python train.py --n_kv_head=3 --attn_scale=0.0884 --parallel_block=false --init="uniform" --init_std_up=0.0281 --init_std_down=0.0 --lr_mult_qkv=0.4 --beta1=0.95 --warmup_steps=335 --schedule="wsd" --final_lr_fraction=0.05 --seq_len=768 --doc_mask=true --train_tokens=449600000 --dataset="wikipedia_en"
MLP neurons of a small language model. Each row is named by its layer, matrix (up: input weights) and neuron, and shows model dimensions 32-159. Each number is 500 + 50 x the weight over its row's rms, rounded and kept within 0 to 999. Numbers have three digits each.
After each neuron's rows, "fires after" lists the tokens most often just before its 100 highest values on Wikipedia text that the model never trained on.

L4.up79:521457458509491595584621539399507600500476499470451561444460474474453476503480546568540467530456514559561529447432449409512515527542420523554521434546512459455481480446403484523493527485517428447513461495410451604484504482506526454521488541455417494423503545447441502467538433325530517447564574527502542523490537520574486530542471559484556525512507488527477496522492491548390525516451
fires after: " ", "s", "c", "ac", " Port", "n"

L8.up585:525443474651456524507490528575494570518466447453498648496451478478518448451374511534509507476435428559491496512528473385512485546434518399529591497444435486481507497524471513428569440501545578563506416557466498572502441457463558515534528473517499590482508474615457455434591489384525501498476484477529466427446527527449467512498528560429553478496516539517520514504470508582519501408488
fires after: "'", "s", "ers", " women"

L3.up417:584521602490510496544516499452531474496407505429535454410492408443475533491436538490438553433522502489491496513631524556607438489509460482460445436517446562462501473518431480366597453513535450533515472455535457624445483458418501463516469443494374614574385589448521432484626460500473497501395561600494563514473540456559476456478498499506503590499509471505550518502457464462460495474726
fires after: " G", " Vi", " E", "e", " Bo"

L4.up909:441401394506560588496581543413564387529498521530495528537559443478483433499477542553526543564460462517568542548606527534557446559436490419480409589523470527570494495507513425522523454500487499544467500550467486430616555524497546540506481488488439533422538506604503450422511471446500533436479527542473537512427518539476521508453493540438544443510515514479440517410477502517428410470520
fires after: "ro", "ca", "la", " A", "pa", "lo"

L3.up64:499438452396623571447562432454377486517459582451551642452407452500450559500538490456574489579470470546419537488454485555592490614504476389549480498492520461546477643555594468450548380503532592586477487475488439525542451481541579550487545437540449505485515517562444454499475481463616494551536568413558448410519539507503495388464522547480524551478515548582517455521452509470574480455471
fires after: "s", "th", " S", "e", "re"

L4.up436:610496547431568428569575476558481445599467565454530506402473454440519536586454553505495564506489533448497539554491542419541425568516436536407508520467544618588469499460438524484567438535504483528522505568531461517480516493530492487561490444384495534497423516502387537494563336471491483483544526467508491543523541576567537477518417475527490465518583515499595543490494486453489489449558
fires after: " M", "M", " H", " Ch", "J", "fin"

L3.up726:462518456576573475494518504492505405495502483475524520451527388510421558500513433544553440531532557469503488525584455558537419453463461528403541502429538460472504520542462484472517521513528508505490430527485529521493548456564480585489451551468476595467484506410462456509515493507501475443451545536509477440508519442520512479491516560490394472560488420508630573410480478510434379428506
fires after: " in", " In", "In", " M", " m", " March"

L5.up1375:514505455513610434510625499485437462449433413516528480517394471446467496522489411447532478590475539422517562514419539408517460536480458543484512529464481444472544480563522440453486345480516559485514461560538459488479498475644494551574468479392530550545429529569474449475508479492542587471491518511489526510507521372469481533451490494527540520456528532583566518454544494481461521503507
fires after: ",", ".", " and", " to", " by", "),"

L3.up431:457375453429600506621603483449435530485464469440622548510449505517575534523496565498524504549480535460532536508454525495514521528485405559461525461491425581451469451561467495484521495468528508535520339568475499539500587493511524509532576418479507535530428517499488426554545508433528518420541647506551531522552513428492488484462490474523469488418532595529533500537513451571412504440580
fires after: " a", " the", " was", "s", " one"

L5.up119:442502545519609552481535500493537511558507383418517546515444513512526420563486504461521521516480524498471457402541519526470475581481493516490537584402450566447504501500543496476536429528445590580581468464458492524438526494510496624502627500550484464545527416608397459462568517423489524552532480480512467346499527475520456554395469540438518454503532486509537575509442456589546425523551
fires after: "'", " and", " who", ",", " It", "s"

L8.up785:454491429496551502510550508535414485491448490442565507510478476560591535491473590578522453537479520483554584473534451410629485508415480422475480557472496502418515473592518502475575572408490572506436555490507510462441535553605622535514509548558537488479434540566521486540478462443495483327530512536506479412461511445584480456472473555503553474478451526559450478503434477487437463505507
fires after: ",", " \"", " ", " in"

L3.up316:568488526550476510502449444479539468582438508440519413430444476472460562485496477529558394458365444489503495544500395520608471499525491485480516494480519584527458588469475587405521477462592502502506433510496436501527553555376366523513508493436469603463498469492526484562601491538539512475493525428559473506501565520484467482495451533479447533475580513537572580444509454514424487531543
fires after: " de", " De", "co", "e", "ter"

L3.up913:523516521422474589465517494434447548391495450539511524489455490510440558469517525472616533628491493520488528497465427522545464599507482393504546603545413486545554469517484522520576466477576542487478447565451516544548460513477596465503576512483394499484418490601446477482551518489494478506433566471522543427538498523481429445486505542496567510464495577576541539439508455537564485458471
fires after: "s", "x", "z", "ic", "."

L3.up1433:481451480506526479529552541512520422583497482463484493440495413449458495513520485532454459584529600472397507464545514495640441454469425534548473515515525548570555649481491573438553458506567550456473506469602445524530503448478480417501558480502444553510482496460342437492535528476525409488540562545416525469485523514558544483561407421521508519527500461527540547548453527531506541516563
fires after: " Vi", " vi", "vi", " Port", "e", "us"

L8.up511:516402578538499522460563499488553585502487514521606531373487517494463586499445569519562455425446507377465537508435499515527543456522517384562521543489538525505592515593476447561495611486507479533558564515552444427365527520546535559551581534493474485500603485457510514470493421529482519435635509584390495453554591501505561538562536421452465509414565494469493540407508508442445478384513
fires after: " ", ":", "al", " /"

L5.up1190:569515446506470500405547451498539465514469453532517452436471431508573393481390538586474403449508499454468481580533469514551469533555531450508505594497523551485526585415486528522436462513483462521487455595521480434455494578475481588457514467471477560556516536438562466553563498471470569483535525472502536453497514472565542453505568535494480533397504471535487568512523422499466512599483
fires after: " the", " E", " de", " De", "er", " P"

L8.up740:571527523416500541547612441463570500516472486455469566515478442488545611539476615496501575569508512488535517442425459410500506622534517451496502535448542495586500541472482432459518559599600527511529545482542483461532456561525469500525515402524409473458467539436385436503495543379519549544470538500463605486523508495550421452416387510446542472487619461514561573489417559416458568491554
fires after: "\n", " is", " =", ","

L8.up1083:582494504439577500529442450501483575608424496468488569442431449470494504464493542466475442597500511508491528532574462420669520501498511470489484489463531555474528521540479542458532406498496457482499520588474423493443603500622463476592461541460520563491400560580481459444466449517606512443522417440541465484503542412615490391439525539550512536475496495560458583599445514450522476524518
fires after: ",", " in", " ", " the"

L5.up577:527529524450473513568520387590477409514435517444617548409400510456521469511515509515553550585538543485519487544525449489580449492508499560516490427514511538528484484478454570426499513452490543536473447557431474513503466521593543604540524484506453452583417483440467419451537541440496495448504426513601541483445521457581475403462495485526499504461491530550541536538460414479403527452556
fires after: "M", " M", " m", "K", "P", " Man"

L4.up305:538369443498473497556484548439456426492472571487517474494465490481603442529531527470537541546500449424441623568539532512491476530530515510530477531509427556493612537487539469521444414473633517493475528436533465467564492593568554511411466455477425514443458515545480539449538432493509506454548531526456473466497505464476463484461554444412570462585498584537474549494538554520516524500586
fires after: "la", "va", "a", "lu", "pa"

L8.up362:553484539575567473434479469383446504434513433493464512419476293511481506507450471502488449534469573421515585450460449441500462449501525413517470490501443579425604566606476448546514455497502524446534428521553534560565534459575492547480537564493424574558350590545420402402491555511476457413447532468569448512468517436526462497475491617493593460403504464464582512525481517501443456471446
fires after: ",", " one", "),"

L5.up646:462498505461517535535573399520512448410447479499548548424473398493556529569491495535505549501546480486417560494394485501564454535528469491498481503488520607514448557573551532500428442546480469487504526608478419573456496501509542488470480437442432544532408609557435434478582492447489448516464450516440493485480556536598525478507450534517446498451495487550551560489454560479471549467581
fires after: "M", " Ma", " M", "m"

L4.up728:504546511451563394509502517351521549475480461493488502521509424499554625552416496580493373492466508473503577487598382454511506514512530387460435525477540451464471475508527452541540492475505571501534457537619535551535549486456493487614438481477476555529452589505523451462577507486503435497489526533490427442507488595507471495477476522521461520518509418479531483509502519619452454474453
fires after: ":", ",", " O", " Du", " and"

L4.up338:504434510562601480520469505450385414548525456418493451522517573533583585620529602517537520520513489437483527609558432557543494565520451487477549493477423560521428497517544519376528518477506428575523541492452461513476540522475402594479603498471550439464551494514519519449465510421462476467402642505490558524492550562526490522435449489526491567450540476488426580426510513590444396500534
fires after: " the", " a", " The", " A"

L3.up1396:498488499467466541529467540421543472529514544511477451453491507476520501460466583549517528513453450396482425473534579453498497494582362548514486489469449487456548483454489446522471499504497509376544438493491503531467556498537454562542479441497523596558531454532469481485550464428579472488546557436449552501444524432511559433442437581491539543529547495482463587385404472568469428485438
fires after: "ar", "or", "h", "r", "."

L8.up1046:541450518559534427488543493545546539429425406481493453550557476469495409480450381554536458503403468420519516415533548506532467509467526518390564444501411505441423539483590384406539499453500554537521404439579489449482529491532482495481513476492543515506503567551379459533548551479534473531459524483542463541524526595490390483516510526468500475316510470494454560429517517449346425533475
fires after: " was", " de", " ex", " in", " were"

L8.up528:537476544523638599507580513542591441491482444460542476440478444507458565516471538514459440518512474564490492499482436507526544543475475490483526489469490480459560534522625445458518523550490559563437450474434491540552470488485526516434529497559475540498491594428584504507496562460607465510577536414446455439486475423520508390570478572454563512491486495486504521526400562512479525427492
fires after: " in", " de", " De", " of", "d", " In"

L3.up1352:475415536478509409515527489572529530542503503500466525533485574458524468493498551578462454510484513546422469517525473352606413498450451471565484548516548469510503638542575429485461466520517483582550545511450483407501438490491479594489581540434452523525423503501496514536458430545530395493507575542488514406452547499564533403534477378375498491513474540556499525575438475587477541455530
fires after: " a", " in", " her", " large", " vi", " Vi"

L4.up932:575512480392475396550471411497474493541457534502574487553436549473493532491363578473566502623425501495503489539576455494562446490515465443448437468518469573488447466517487506443476446463496526461488464575468436497541623501540548518437473349376497516519443544555434479571495496453472448492530451517412530544557524474556517490402479470441514480421575550574542540480554437481510559530592
fires after: "P", "K", " P", "O", " K", "A"

L3.up618:445457522527531538505599459530435393518463534386605552463415467459491506493524503482456579515579486460495443418490529510486490534589451420526515472457457428508426450539532447404590479497483539526517439532502413531582543490511462485428512473504481523515435518530487482447472440504613498486493504466501447430469530438530491360566442481522496564558627484589611534534451525499487521487602
fires after: "y", "th", "s", " You", "en"

L4.up232:559476430420435542496533521511506540534499344391500531500422421456457570460569564515448468617490471539541418416431459409503466541548475480550518472483506471529457454535480475511480433592512568454535426519513480555421466530405474479457527369540440590538525537517464522421431542445582494453555531361516530520518525511558520503508563568574487531527574574525459529468460541542488521506469
fires after: "s", "d", "mp", "ic", " Port"

L3.up1375:496484549565483501478512445455592414359477515488523473428568402510442525441512530552489500415545513434447549515525500524539449454518505418518491469493479549477558570556567422489516568515564632520481429504463506475543490479586461555380449570566523559541463474503465430512433491440510452528589517591492447442496497401523534511483454485474479491552547449508519537412438491562438486480465
fires after: " in", " out", "ed", " In", "in", "ly"

L3.up465:539469533435441601489573580505447434428480423482547559506469400373502507463486501576505463524505512494415528510434502477576501555500422441522427430509543431517545485435467478481580552478536518531530504540527436668618467551460453478526573474525483525404555471466502556479484402435567490408559506463556465493521538528510461538494475531540488488467485497516501470469436442541545391530491
fires after: "s", "ic", "m", " ex", "les"

L5.up962:456509466495559485483518471499428471545505509548511499516436551443534594616507615652470494581503516565515531511507417409507479514556460461466524513487511543515495499491550467415527426553464484558439476403496486537460543559487508504541560469483512496482492518450523498550454528507478472485471484514606596536554512564538574394501461460554526467439563435472539540530531449553447441449445
fires after: " the", " The", " Du", " C", " St", "n"

L5.up455:588558576452552557493544531453425545492459376520579486473465433397465508470479439589540486520407480489440534473438503517573532502531542482494570428502498471446518493471583519451466494444614455596514474542491382560569429495530540478603521514445446488447476531508362459447509452504594374526513464444525458378557514474521467516486428532500485557583438516531553513434488514486527548474568
fires after: "s", " N", "th", " S", "us"

L4.up1291:501450453550493444543470480451358444477488452482539480541454438497462568451470549455483519566534545485398486533628496537544472475497408459461471513467455491558392468488443514491568439590492482531569500532514465536512636538498561410413495412482487494521508566516473515415533438430455507538547568542411539515399507501616474528484521479531581499582489437462551615434461436508458461482549
fires after: "C", "D", "u", "K", "G", "ar"

L3.up1358:460334535506549543546452379504517518418507494483603460483447557534480499568497528546518446548508498510474513512497480531517465448486480507493505507509510526403506509536494432443503497449545545529509401508510523447533570490556474596395546511480440469451400508528550444520523507479481500378494566530485517536476493569478453431509500461510499473423481486522451519409485595495443468436431
fires after: " the", " a", " to", "chi", " an"

L3.up510:640461556485473573510533544547432431516452449486627582500392442479426608562524542527598516516537497425463544505479405524513478569500501483449545480461544430477497488415561508504609554450542561569592540516524439564563494502464576537508613538426487509427481526554403559515509485480531458503516552437544469385498538504493448472474527491509542514543514549529540461393472417473533447460481
fires after: "s", " "